Weights of a small transformer language model: width 256.
MLP neurons of a small language model. Each row is named by its layer, matrix (up: input weights; down: output weights) and neuron, and shows model dimensions 0-255. Each number is 500 + 40 x the weight over its row's rms, rounded and kept within 0 to 999. Numbers have three digits each.
Before each neuron's rows, "fires on" lists the tokens most often at its 100 highest values on Wikipedia text that the model never trained on.

fires on: "d", "ing", "s", " it", "ite", "ed"
L5.up766:475579516566511517522508501398560546485487475472465526412478501455472520554491520515475419423539437501504463481454502516476527494507451533497497377567487571543514494479540568558479534456552462474577558509485452481464490459463557442454518488506495556509431507542438526467532480548524497502534463473520544441506583487507536516496552548506464501470524507457499492470482551493420446475480508468521506481495574492475437502483519501495480484487575492519428478500430450496589533509504498501551466488495560525452476486504471492474481483503546477522463531552591559537371497569475493539490470543573455553489531512480557497556467516474457473428462503448542504485512493457584527428482480522459514435504440506476530517535530429498429503437532530513477499585538539492510559457549504
L5.down766:494491496496526567475536422563462475455535533445487458464531480491478503478445500496513495482500488534431555527539456515507431500490571509499441476425514497466492552410500487536552501516535481537514513506469511463457529498497423539531493497477481517460537523564539524460556451522603482554531469477533493457505452479499495462506466514534535600599508486526495570520507459513518569473590466486468524500538445579545522492485425509548463542527524511541446534553412522576494475501490436452459552485504487454460453518498585418545557574483412450497497531528417476586473482509560472484467476460535533510485452499465504502459485463518475513512535487508439468504504523522463528530429469504514586464473466518512559404450517501521516433523457521473510588479551423472473512513546574

fires on: "e", " of", "ing", "our", "use", "ass"
L4.up854:458456481515488486527499488466558529439395489457513529521461486434521521496506525426526470480503473462498404482464456563478514452517509504416507515542498482512506552478447530457504483559499493549489482451474516493480554564575488502580510497480472486466463466505482597432431435561516487559563438523447573510510569479451497518520461507559526503545482541442527545505576507504536544499504447492516446467553445498457562555561512464570537430522481521518480457470425491481488468434492490458495603507531523529475456561458467467513546495528580502483509487417563532466468465497496546516525541541510466523526515525530552519487509465553492483417483568543532439466476545507528518502548508462517470533495541507563479487503453587458551441487522479530570479493494457488460616506416472
L4.down854:514524542570563500513431491509497535400502501524508504566544479496450479498442465449573510441483522510575506539522492558486447491469572460521493489527522518428552526556446459499435518473486461476455549452483515457453456471566526465579476529493489543564489487430583520421467463512464498480444480461525484511457456467516463487540456513537548409464527509500507531491465578511479422478556535569542511525428522508445425543568492529485463473527475521555492536564492549497524532529447442439514454484471470516442532522548491498429454425506453480545510468516540525550487485487516565535527593466517539547517492535494479429508485500494478524538461536580554505478557542433415540505519484501525542499488519421471468484532529462470506494500521468590546448489429545460449558507517500

fires on: "\n\n", "\n"
L13.up776:567497561510466463525493467533568468499474542542497441512442487576451521450478495511466549475565510471470510462496471573556526416573490476577502534486557477484487539529519519474430484494393494506521469462482470453541443517496484493516486442514532530493505506524468514492488426489507529483473551483474542559484448543516542455511425505517489468543518475556474485520436495483469541580439464439568510567544502501411525515523516468471477502504464570540514446545470555561540456475514483512510518480549448505507520536455515465539465558395428543507487470492534512475526503540475569537503513518531438536601498529517519479398495580502486538464530504521448482471465460487485540544497479507414399461534564574451427493449475517504556508458503486481405553445551514481566514546511514
L13.down776:484524575504426534501502542531469437517488425483497567460534478502504528448457475546493526525374503469549601507475526539511478513483469513536497517477522498551512473516472521507550453496475491510510411455441453420460545438487505511409520538494478507474495517566543487483519460474522497526527521538478510521435480432532517511479472469460496466561480569501435497491474558521505514487523426506502505455565496541478489440441433475544479512454473498480522453564509420505566510509517466463590486503513585467562483514483468491473504552594443456540516571441526462478533476499581512444577531444505576440489498580592542494521431510487511472467515461442461492505554498536501439523541480521490490512520557560465480585591532455497453514539491566519510498480444472561526524453470492

fires on: ",", ")", "s", " was"
L7.up433:502541486494467494541445593507489485429462548530494480503497459517556516556552539393512442505551477553487407509523495405513542433562457531542491546537460488480489518559485523409483492496448442507533519428498524507450524524444532523474511479472536561460474473462490520575541552536484458512568463484526462516463558554558557471464547466539552517435519503478516473503539526475428473502473471560544565537518524439516499537508507549535489504497434561514556453514485522550536572466475456508420461450524498552488477517463517466485510537486586456533425539549510457471501441514435516463562542486495489525545456481477510501529487501503499530514487514574481468538497451455453549451524528439449465577408492558430479511483547503489489565502382490498474468452498511515497435540490554
L7.down433:500551497477508490500511535485473508461421492515439508472531497506528520587494476372471454551463482481515477552543515470470479480464429435511444477529533574504519600515529565464455496490520494481470474470458497487568486543540492528507549507498479508505437518457447579548549481467440562564538474502578533490501510443505508542525452544521538527431517555466537481489587529431467520552503465480532494499522497463532493460504506520535463553508470482514525503506538579521553528486518506451506500505503502462547506494425498401497511489537535449573486538485572506511549420468456560476529513511469503432494453476515478574522489486514518507444535447605490495523462458483523439448484510448466475547392533511502482542492500432471428639532436478481454494559473492465503454557496583

fires on: " F", " R", "p", "f", " Out", " C"
L16.up660:427460484531512516482528489484421555504518445528538453488484435496498517458535494536450489558464510534538548475554439577403517483421378447470548609583570547472529402494530418467508483488541515517496496488503502538532462537504521471454558445501488519478514488488489442467468538455544532520469421523490583505462468548472479544458529519497524506523504558537490485506548554594476511512589518442527434561510534509538511509498512479540495463540518538512493558475482487425485527473492526503488510506515561536490524538519511500468516522454520493492509460490488501547447550511537543451418404459514499507422547503523529461515566461464478524519428452472449506488537575516533461553524486502472502542487532499410469507436488538486551503544461470550511510524588402482517541453455493
L16.down660:471535526507431516531507510551516533530508559485469516442486560533503516485467511521482482532485469531525503487477445522553534525491525480419484470523478521600510522494482458457525521539465500452455517488523436478508542535468492517453559530538506467488476521438534452417506586506424500468536531476456552567489552484454469489572468516441503508527447476479461530477495555476472497481472524512524505444468518516564445507559478447519501525429498501517533417556515480502525440465516453555456475455469497474477444510450502597535512531519524428534539516519438530486519522565503529467638565539487572481554490496459518500536581470480436463511531513443398479507556405532450593502574412548408594486482501504491485517511465511490520500487471505575461497545515554444524507448477443

fires on: " C", " E", " A", " R", " S"
L16.up937:481506535510480473422504415561458525561479520517431416446463514460472550561496489505448493484481500520521486490494515462524463496445463472520590531450586451543459442472503436514544512483506499427454453535480448500534518538420519439489555486443493486488427480522519515420453574436579436466483512541541463493464571510489528532557511537534505491568481493522437544522531559538518514543440570526541450544519544518405486440488520460449423549454546451488489528554482507525518573545522535549418448512531543559505481536493525483440542445501528505529538507542477485538526511497488502479453507473506492546485456481491518453567488489537510517507558444530462431479575517511477561515579509504480527571508456436468476478500493524435476553574486445497499515522558484500514456453578470
L16.down937:494522427464546512553524525489458559474469524474474488508491481528536454498503569539539462536513498506511462483484542489462542513510557482518642481504503459518550501467459422519550530470514510544488524503500495504557542473489489493501534532542527392476491549458516498378464527530507488443401445500543521560473549460585530479519512493458553472588494472447518491508473530429567512536529426524528526557534469479487522579561491488544472492503481518479546547479487416530551517509459483560473536535556570516469448463456523465512516500474496472502509551526433454434513478512542478461559515490477426524503557462491578502469531479507496538577530540416452528529445481506516456519485493483470479485512448413482538503418430541400566528457448461473520476480528406497521440473490505

fires on: "\n", "\n\n", "=", " of", "&"
L16.up851:440515517461451413498480486482531450501523488532518528492510526477515587518541459474423443494496470514485506524485448524495395503445533438497474503502481464562439507504539517500460512522530489471514456504558543513542509466542523506526481484576522569541518430421563492481418486538511482452438484432441505568561543539488541484447557503504535484538515508501514488566531491541437543463495445498610533506515439536538573545500496525486531459451450489489558467504423536489578486470509550451513502511505513473519497478534434527555450525517489513446434521471513552477468588506522562420532502467509502465583562552535458475443541542495528451535453532462523520561512498526470564453485412529534525499571566489513529550469465522499533481462532510466602536444484450569459538444462475
L16.down851:532529537492453459498506488492484541559561498494487550475468501472415534447495477508580455485460491502519502571559504450487487488532540478560451522522506472519535458465519448496547438480464546522447478503458467490492566508495508483525480479483490567521623476460464552482567521560412499523570509506467596494487467549442440526474500493494490442522508500468539529524534491440521484505499502446530522570523433553504564471492460563514590522489495513483493491523489487431457488571488466481519470584503536446449557488492558488490521443572512524468496488540425542508431498473457491462496552463488527538522576436497509476528421432508535419515500530493452554544504537560510462453463493476496440514474548564501434457505523495466454537594523547477451500488530566420418521398537536

fires on: "-", " died", " released", " I"
L16.up43:550471465480512459552482555505438437410484482508406462507497485609462481502462513593454467448439537486532539547446493487445575576449543522594465470479498483497477479487456532540494404556495394530441531561564493511502447500495499454490547490624480527491498460466509532518562437483469475519532525557545494498479535549478490491502494550448544546446490490486539485517406540504455539463436416551472471490431501468554582504511472535507499537535499503498541491507518553560523530470545532561497535533527536508500484477493509481514426520486485477525566475486504515478515479534527511403495473471454475451522503532577494458510436515537514517529531461580537478481502449514492524504547467434494539509421518506495524506521547473497497420484456506444517522509535505598502529419491482
L16.down43:459576513440529414490585494503515464547452459503483508486392456520545545548508485478508438440502505524495500507518541519502522500494504531443513506498510515513490470537576530512475468535476457479411515497533533417475511459487523530510481493527517524519485475457431568447536561451433457517517526494472449514555460468518521435525573504449587545491489550542572506520426464560499380540544496452419532365526516498525473493537564517481500541505482540542436597498492527508517526461532466451517453498576497478494444526526416429575605539439516480500505521471547440516528447521478537508547543480403533464523519491434513491469483561484521466532450526514517476546490502480490513477480538506524515506482519560508502497515519524494482454557497511549485541543468528463443465424454527

fires on: " (", "-"
L13.up623:467492517537469551509512566402484463471496505465487477551604477507516573440469419531491466489514546445556524530507524529522542501476471489427512518453508530478526504552470504448579546526498454477454493459523444473467455475560481461563586514525549537529446566482555540528525464448470577564547512510498537523488484558396438482455511500442511481563457508555557463495475432530495510453462519534494480459502506523529487484492472439512473489494524485517466484489480487490569533502501455483484479464508553571574436463542533485559504510502445539553516396527463470562501544461523536538456518406462454481474568489502489489503464517442546474503538486504582477487557553478476525450543511460457411471471541505559559460432554505524403447504498495525457456520462508564498515456511564
L13.down623:553497527470466409476579507547478364467456479439468463461467440515488485516520477577567553499493550447573478447521464499493535541499503554527489554477546490466436525549519507483564520526513398437550561474534572536500481506446472579519562553447506466456498534506410520514571467498472548434495481579466499478511583476534526514471535492483611493502513456487496551482523489534559483503492453518486522420526500540555510453486476413437529452537410462520527540477530480513524526493505467476529415510494529476542508471558528482576524493535555493515470515515464424425525507448550491519457530460553552452478482476482475535473521593505534465478474516508455451564492508461469453465489494465463528566469491491492457506514546502524497463508477498507499505548472550548458536485514431

fires on: " At", " was", " at", "\n", ","
L14.up278:539488491540515442499481517492545544531471439554472523484464521599493526485588514494458373505408428537483525546464509522486480458472475489490502542458527524525498495466516554524459444402442480458521520551480491495487562465483525496511450490430521563487542557482504533521433572517422505456500480509505544508561562557517488467608528495516523478500497499510554548537439538527545527459478535466454443502568476490470567561556447523476500511417503454522538500540518511410527573474516476486583539546522548437582529534489540452493504495439544512586510503479506517487499464455485506445485507459432506556412376487514495458436426496535497520503501497490526550493539496522420546438498518540496463525489525484552532484521455482540447488525454469501506527516478532519489524460494443
L14.down278:486429554492522477442521512453514519437466462556467507565562486529511522512496570530512449496522485456524509484472522554441554504505395470499502607550468467482442435497426525500434458505524529537522488584527526450515484379495537538573481513494497527514452548476565520545530507479511467537505492467497479463481494519457596563502556496457514561501478581517460532477453461499565442488472549521482483537523513516502497502537480516545507521472550541513568510592491487492519453511520417582554482553518436466473489480476484459409486455525527462480505480533505524411440417512434453480570456433501482448463454557501439517502499485484495469561542555490502412567497504501487559483522453486512462480518514473516553468490513490468599489523500508557490433539462533479492481580524476

fires on: " (", "-", " \"", "–"
L16.up130:563445499528511484469524442505496500424485402449464495516578457545470454446487440519449537483472576535530448532464473551489480531552560486479481471545496553480462528564572486448601498485499503455467487440491524483468432403581434487493512537482544439493477491540509556527542583531482583541501543513536561535485474465533486522434511553529523500497504521603542446468475479564416521431477503454420530492542541596490447497545449509592490476484505476470561518493444474535485534461497475460484466421539531529498511473600496484533486473559492540470490472539516474520498543424472441483539494547495535448509519474519476475528493571478519459480493471511553531431507501510479496495541506518464439552447488483546426496512527512529493434491510502444475492510424533461511537531507536
L16.down130:536436458507508455515508522566482496472516430495427560536445479459506502427481499475532534474480479609508511459472443509541545459548537521467562493533501500507524518501474540491658457491513543515493478491473464510476520493537531576455478556453529516470512518439517538473576436495424594493378541479492425511552488525553511435500525469443487493496516529475525514438507502544513445558489506493445535478510519507545489522453523476477539450505438501515544495497509413516462528396503484484476513512467573516510519478554536491497551503542511536527500497561547527467552466475538484481478499513553516475461460491433509564567469671527551445447436525456487510499480467499500479491545517485464496567434462529448523473495460543494477484488471505544489520495473489427519528445567445

fires on: " |", " of", " served", ":", ",", " was"
L16.up69:524412464499481551475523560528504524500479558503496451417576547513458500549476506548501503461516507448484521535542473457475431461490601462503507537511602552549576521490471529574483514508503474481548426546485508558507530520493495512507520468505451436505531472514543505468537534516476529423459480502487519492478493546497506447459504542573528503496508485490597463475430431488476466581491559445487510425488457563518553593475492435568509499573540454540462429445556586512527537442487475550481535524464501512534487491508493557516464494475482472535518428530418433457574497470524436464485438529514413461598492503521470475499503519518508484473486489382499525540502501499532544466547522495474449475462533455536506475542447541550509512524581482554506516552509497509495513439450524
L16.down69:513508489473474497489558469523560576542517514534531568462456525494561512502576429493456419514493458521476489460515496506498524561561548528502485470530470464459437535486457561523546497528523531526549547430500486507504470451472536461433506471516502510486507509467442427463516461567554560530590520494445548501548517496532603581493453478511521547454457504470450549471512448463500460473551495465536481519528448493436488501488513548495544520466524471494467532474461438452477487526446488506522534482596575464478483459470460493507550573523444487485451543516497507512421515483423594428493578500475524520558490483456503510483537508492504491572506525521525477468521454523474485511458520477482531497492485512527381493528498462550534484463467487565541470472586508420549534327490493

fires on: "\"", "-", " \"", " Har", "yl", " out"
L13.up69:472529528501515532515496508499484453416449501474492513534532534510527513475511447519560385532524536502600589412494466569474444533432434533472475472519492510445453543535463536529565474572521470423535505502520454493456466551527410503456584519528520467495522457478512496484452471482547451528531476561464518486488475540469540528497436515487516425470452512522445510565522507463469417494534501444506516516442576546511491490540546490505496512506488466525490457486514508529528531494439461467481474523456455566526457479561494470527501504457462557444572497520521461565510489521536545427494530482546510431447534566583436486470462573491571565458477599470593483518470513474503469535497477455502450550455529441488542453470493511523459506508554497571437585488521505531540454499492515
L13.down69:496511495426506487581543535517527399601491515479600488428513482515496547467552446524540467500469513523503523467479441448521550523438454574522458482530562553488505548518478488489547558528514475447509569532491507574474486479487495454528553492521521475501510581465385489481602534510494453580534489533546485499450515500467485535441439489456483489512513494532493521516530519442424527587441520514494563463524517530482552455483455511529477464559480480453454510484496517482476573470531533532471493460474479488504472551530529470476469591476513514421500520476443518521520474463425528402475503495559506473451498495441549536493478509426505586449449530516500476539458521509504494480509535513505501498517514562502412469581600500440435523427492436557501476542476547506498464525498454

fires on: "ing", " of", "ting", "g", "uring"
L7.up404:474485448502487569464558489534507553501448513471537494488548520482524457494490541454495536516474502511511522559484514561503489480437511446538474529471531536547467539502477439556445484541497571460475421483459496479504503485512538447561473549555498457543476449513454507479484404520474540459575516517521535503464442523441571590475480479486518457536476524531475490588475566518455536560435507471458459509591447479574575581502458472487527569578556515444519489521464502578460564506511456362534503507549459512506483470514424528487554520435485513483504517440515494509509480540482469533475512476527475507499484540488499541454476435521472450461547615464518470546499464506480498490501493480531538487507461478424500509484564465502474565458517545531508545495415530498508597480385521
L7.down404:523484515561567605482448480414559503496502490595539528540511476517482509501507538515551496482527484524518517485515492469501497587504506567523521526502516479498535528474480530487477491530481449580570480576516504485491507492506514592511559460508469454483440523521486495463461521477494448533376518526461442455437472443513505483526487456486490523522495533496492387463492468551445479471551494509498561544508535438506501518563450492547547450480494522475446503558466521458512498524464537507473512524499529459451537489468564506542429507539466485521468566508394512525500558497475541488534427498577484514424494484447543478510502531470529590446543558486524447491613530422495538503427547592469518486499475501575496478487532499490432489531493410512456439464542431418487423502499491

fires on: "S", "z", "lin", "th", "ta", "mo"
L3.up95:524551517540505406512470510435495483475564484445526455481484433463551481516533521519526451547569524468507475431510495539505465434404468533489519575473504519486417553474562436548483478438563545500435440463405507522475492521499488462513528508571512566495511411454408542407538445505494585576553453506505524514541537492527495538565505494525538507524527556461486456467503476564503457528421447438491470515484542450494502448570472449525439495488473483499540515554437472507450561468494504540538518532528501481510508547524444520576533425503503462420540481410500509490548508496486462507507522508465561507521496556517459511466491485516534467504532512427567532444519602515510553532523451536466476470510461565514540492477507488520510535511519543571499538533473542494519462443480531
L3.down95:524542498573498519519512534516522503508459508486526560492543464515413572520494503540496484459523485564489495468449525462518556535504487537417519560523498468529519528530471464456454494575582504456495467520519498552528431456509449465522551513596491488504461446515434438405434467469497452415473518522444396539479472498472518573484468505547515526473529560493545420505489510454458525532495489527483437565486510542534549495536506481449498451564501516553478504485582470507454544560555483496453520434485479537550531496491526506524509513495613479587436459472430528492515424424500515508496550467497459484576481476508501508545471440523490549494484527481483497457464561517482493526485447435488556505459491516506560434485566552483519494455467417517473521395563477561577497508505480

fires on: " of", "ing", "s", "on", "t", "ter"
L4.up266:410461561522486551516552564512440499461492489503487558510489486510539525411530550435486551467435462458489494431478509533521489547510449533525547534449521458475439492531445510551509549509475531529503539518561466525475569463545574491586533472459513504488509496542514555494413440512502423468529506431467480529510494519480505525497528502456564452480558522442481479493524542509515486526490514531436528508550496428476514540504465446440601475512500381525594503449501534489494517536530570431527470439543542589447478533506493446458421549503501453518395497514488477522530520531533513454452501539552467511468517464461554437439459513478490477566542546538500523488430516500532501512558480430476479501515518399466554551402473502488467527491506462491483483479525538520480539439512529
L4.down266:512482500565446463449512478470504444552510514515494492473470542506466547508486456429483473474515469569515524529514474512477512517496525482521411481502492480566588484473546425454458484528517506496569519512521524418473517528479473407490484503545414508450467450508498517533553501462500474478578456529504517521444459465485519507473452471484492469483455458487556592543536520552470520478502489448512578514562466556514535462525538549501537461469498523468543466503474537485545465522482541513512515558512489443458400516521547534478567432514566535531547434501576486554439538480562524478566458399506449514547518467481502532479529525432479502420524418494518467586521464531447549493463560503487546539486423573559477526545511534550414517510525489503484546470466497505495483603393457

fires on: ",", ".", " Moh"
L16.up892:522557562518499565539442517481526466536482550553484479498580466439505506549521461547435457458572535513480455495544571465475516462478506503519555558597469482366521504524439500518608557443492520518500503482527592494515424495461519605515508510534514489505527447448445559530428484504452476449467466543502534570488511438499514542511464436479465436485503508523508504466439499471517524488478425533460487476492511491507587500458519520564496505510455538540487477554495548529616405420493576543472470440532536468503547467479488557465486525469499380528494489513476527512516516519424490478487461482483453500480506472466501490497473478564464529503482570531529468499491501553524585508515508511496567454528485493418494532485477514531485539494458527514508484592478545522534469458500532
L16.down892:552489490495554440418503495534514479456461417453500517560521493551435553454481496499477476562416445474545497468491469530445526470517486506510516464482558564489572483524507479458490448553558526529502492518546478500552488520420518478534469563599515478463477441493481515471429509539486552443445522516476485482496416532526366476488528500506519528441536480545526569461426551469531499535530574496427480528446452476556516488515491489473492518414512576531526579525510498504507503517567504471522472549421533516414513462508500471463614481464459555486508474496492497498477453571541501497496494488459479524502448501491521451539566438524544458455501508500480548578491475512515470525550515460545530551471541480556464480483460467625556547527509519543482476456567501487503505418519497

fires on: "\n\n", " was"
L16.up855:457522466483548471483517448560484475483458460475526511521501483473493437455493478508451512517468434517497493461439482489476513488469517550570517554483531481537489547485445556548476514504465506485479528475578492491547493456437520516507517433503513510508504530472474483539469468432445472584507563563506477467530491443551510436395568537490429539618534528546471460524547535454493506581536498504537562503434460547438519523475489465486578489530440512500482496537500460497501470460547513502542580515509499389524491460468553447488523508498472569474536478458502541502493450535593480522518461483547498461516542552475540484501579518561479517464436447533464531519479516485530613576498433471504406491519455542434516533461460437464518548529537562539432469476417482459550482459550486
L16.down855:499548567478456466476477547450486484554497457523499524523537513531529485529504497502532504493511514544505452505492408515567528465560512472466568475446535454453493517475472464525515518459557449495533474472474478508448454499498489492426537529511497544456510465511509501475485513561521504479530513412457584491514470477485501515572487523479585510476505538527532551499522497525547516438538565453433518525580488552501545525501458499421446507460561484430472479607476564478525488549438491405508492474536476533518502496521469510528481541527515530550551514532449486466450530433457558463481518473456504511457514451485486451533459503483509489429580544496496506540497498572537520542465520525458542490547540486465435462488473496593472498501492493395584547485504561467492470282509495

fires on: " The", " A", " At", " He", "A", " No"
L7.up114:530518509477532459469569472525495499489496470521446542454462482461505449535476500485446438570435491479546420515456485506459547521488484454447549472435555503492430475607553429480482477485475483455468430521509487510487523477478467478480569558404473473500465543545538476508531551482461522430552471411548443513547538503526461555481552570518531479482512529515547495523461477492485424512530511503449505489499539581513495579492543542520512525574587488498473530497502453551501539517493494468535535501505550472541463524527545477476454471505516531493501485521493534557462428477534479439567509525389405571537545514507509524459446484512520497513462510463525594557503484441519474599473460537542504607425498504464514454559417434595517512512498453480486477511494527529496481520479487
L7.down114:476494574540525444508539559550447519447499471474463428485557475486517525484513429527531527472445489483551476467471543499520506489474485566455433486520553500477454514450484517534511477538470439530442438617511504519479563500573520437549554562571479497475455484525560548542427564508535449534433489519519481589471500496494537515476461539498479440481426499547494515546452470600505474486447528513480535511496533511494489460499517504480505485477502493452466483521591470527470491544493484481485520552532488487571513577516497448481431454536484470448450377499497516469542484577483573536614541530554429436550467529513485484480502523528488497536442562489470455469506496458477477455484526447490537624482453471491540548528439475495493554462482516497511554407521509538528482483513495

fires on: ",", " at", " in", " of", "ust", "lit"
L13.up95:469511559545494559533597407485562532476605463509504547528483590520485480473498512455493498518521536523491468505500474454509443495386582449492470447520495559537518433499547539461506488483493467477488527549499525483501562498512578502521464487419518524500481465499474556471497517480469468398603475478530550503503547494475530507486551530456521503466457478518457431522517521491476523485471437480495525504468423439525549508483518567521520466579520444480478483553425497493494523560480544510464497550446575478544592474460466494523518561477526487557597490525457447534429409502524576512408482498495540497482442448490459478495456534499465478515498433502471540521526478558469577485474453461467458500474531479538498516505483455543473529421449487544519518523466593482537498543465468
L13.down95:461528463530543422477422581508460380473465468488465474486451476457528507485453441495449477556463492514503554457495481499481498441548473486485406543444469459550472497493490575484544475528552510504486510507460497546532493476516486589542520536650503502569478555484557480507496502527485497509460519460543459437499450498513502529535524530459502514547553522576549557494438481506570450544549465514524501499540525496455568543473516417465543537511425498544430567485546493520436420452511507546556527453536517483500569504453515508522471458475491455528413439448465529494577514502474480497525492555456510466446504495495534485469531562496531518551434537485512455538531547516538484533490519522471513507532476522437536404501502570405487534554578507502524488455526470513486496458482451

fires on: " the", " at", "{", " At"
L13.up768:465413519553462465463474482537550460485428469512492473534468499501489496503521514504495529526510422456551493440444467476462562487474579514432486621481461537527561503453475536511581494515525478533461485475451480566507518493531546409483496476520445452445558474457490467541516538568602526495550537490597581468549460435508588503505467453485523489549490497520461477513514474458497494507446578545531466498520523490512479477494506465510462568458525501537575500501451482485469539513582492464571498519533550529478505409488449421516469472480494494528456487493545514465463477416525503557484534546500535526589454461416487452424453418535493525489503479551462536485526475530534491513460512444494567476532471522515563446565520528542462443529501473468491491449579556516527496498496547
L13.down768:456492492552498472524529516562451496528480492494552540511487520506522476546541504520509466549474506544485490458500523525510482496468538498505534546609513535486495430484512475462473456529541456519486538522475494534519549427558546485462454464507470501420545475538519583473479534544436526538533561411511499491479473573473454605483542522445432499513441507469535498518497554484517538473423478487526520530447537445461493408530490440533449597492495478525498486441442511522543572458586483487447522497521438451480482469555436529462442498552559509516476474456559534527537467427463425482472449546569559539519524509427442535553562443543469512441515495464438470516506489479550485536527464396529483466522553549455555467549496440492549461446527550535465559507469508521461487466478452

fires on: "n", "z", "ts", "k", "ter", "t"
L4.up828:547395452522525488481492478427486456500497500491528540477540447413438420500498461521477530483499471554479532473530442601548541527479492525547537464528541495478444547471545472600490527483425520494521505494438526501491457522475506473539544461447507477514493497493491511518521492583503481471505496525514501504449552488524611530536479462491502463491474548491471471507551524529464536522508551495606516469489468475526450396467448472475546544527482497531608561468489517554489501505494484523475536490511443584489513551543493498523558478448496477452429510468503431529553568533392518437494486536524505508557494526516547528506526527511507448557539539550576505507430479528467426480458492454447456537575461516461549487429503529523533438472439447525418538572494554546491481504439473
L4.down828:515466541466507497485512527436521467433473530542508487524519517484514423438547551518499468457427510502498526546491494469484529543485493489541527502482465487543439497475488558481487511510408539504532494456487488573564474557552527522532549499536517549461451473500476486508449500456514545491451505540510450516512542469485555396506468519509516497503516428547573498472502486536430456444531476485414558505474464524514547522422500531468456453489560497455540551535444497493479571451483513521534500485486580477402452494487538458490502561464482514483447502456549507488444509497579524498524402405593397550423470512490582502514476490482570466505464524477580502502479538503521613571460542551460515475495504507529462518599503551510500503542484508532435566529465440524444438543491492

fires on: " and", "s", "ne", "ing", " there", "'"
L4.up791:519517566501517521511526524528518485494493509478466543456482461508507472444485502507511424615497528516498500558516556528499509500482537524536536512496489486436527529500390511502460505494503469448456528400513510472486518487455473558524544432517442497394494540481524455535517506513467486527449441534507580420496509576469475513446471489533532528463466574468541430441507467497476483508448522479486547545493445494459447567436496549489501534510512415540502506499544516453504488480550498411503478487481525442480487502517565458448505540472515487429482516568501500492446538547448493451475429538469447457431558545438532472509545397464556567572516513559428478540508542508469483587550542449594540516560466501537501442464516564517504433514431524496495516528535538592525477505520497
L4.down791:504469462477518450508482448500506532540527517510488426529521427526502474535502420461468527367458473508572520464477453549447531561497500483495504517498502505525563534536609510473549469500535515495517479598517508504471440419516529488414464512488566545541500489506467529491493442481550470516589547513525473580473500489477540482456495518489442472527558473483480545526509528561506508515517465500497459488519486501501557424475556452466396482515546550497462482512458489485510479511477562546459494531523496506520451481507411535512493479452520496535485466469484528523520537521480568513548519508590526522584448438485454550509458572551399499472505502467631546463490451560512467420455506522439459548504534480438503493579468398515498573481530509539502521454502502491469555500446481

fires on: ")", "ed"
L3.up278:548592501500498532525514550514473542535448426559467444556557447537509468523486532430521372497536479460456470504521476544489463505551450547490520525518528485513522535465497521495477465526486482513489543468487451483487536455461560494529499449495491581464431474463580447544526529540505508488498566466413502534503541535511520532509550577530505434437517468538539457516580502472475463499428501471495639445531516518491529490473547460495530497502489483524425484472546457511504483552488436463412516422502481483467424516454482498442509509471504453474516449539450539451487567591496501479478489524550526512505513483494493484495518510626488580453509489405517487520514455480534511490467468481541570489444510497468558448459513521580535441406508498465489546495477470427549512466501523
L3.down278:412524459532531501513471508533487436476502504478443483536457547484413569455448483518559537507461501596465561511510560488516472401475456464447439542511484517470453437459519570475519559517538520564495512484467524500522515487511440554490473571473468502503531490476493522444521453474505476535520442511532540456543550490455527475487554517529483540456554509548476458498468494520502545495539560478548447501433521544431544416536452496537514520444527568561511510461472592471504517481520439456501506474468528458565512520523477435484520509541550487585496530508438486492496462399491532462585488445476477494478442525484547497509520535475475549527404459566499488493432520482519536525493507484478439561634553458527555539487459499464459537596462509490487459569520515519467453537502470

fires on: ",", "."
L16.up632:467481488513508536544423481530471536457513508522487530464454478453511494516440469614498492514539532568527502500529510525553481447515519430499531559503509520558518460588443495434444533557445477516534535474511540538538510574548466484610560475491467513534494444510580492514467472483463526500495463466481507546495557483501454444522476487488505569477500508541514470484444496444516509495543546529508495541448489495401477517454406454455506506487610478421545504539524522491591518466442477497484425523531541500470501535468511490496494501496516557496417543494569495487505513501540544508526439488474482495516514466433540529440447471518438501475576581463567483567431465556451592472515522554482564528567478476485454454495464504472544490463428505504533445451556515493519440408492460
L16.down632:545555512434512466463584523515496454419474507522453441482530530481505550470545512478579495452554562453560469492555475527482535472589513423534462423411535468518534487517517528519518489435454496459572525540507418441529563544479532466541457512502478461478514495472480559415542491448501555449516406495532519490506496439520463518517525551558426539547510482528502511534493548470531453476519542517463463452490548428475526530505494468555468445470522559498422491493475533453485503519492538378474509529509496520498496540563521494507536543504584574506527488526510506511493446485530457477525554470471470544476487558525436499550550511515495470468486439478464468532493569496527457515615557481468423526494522519480473546548520452520518435463521473541428504557489467428467484430473530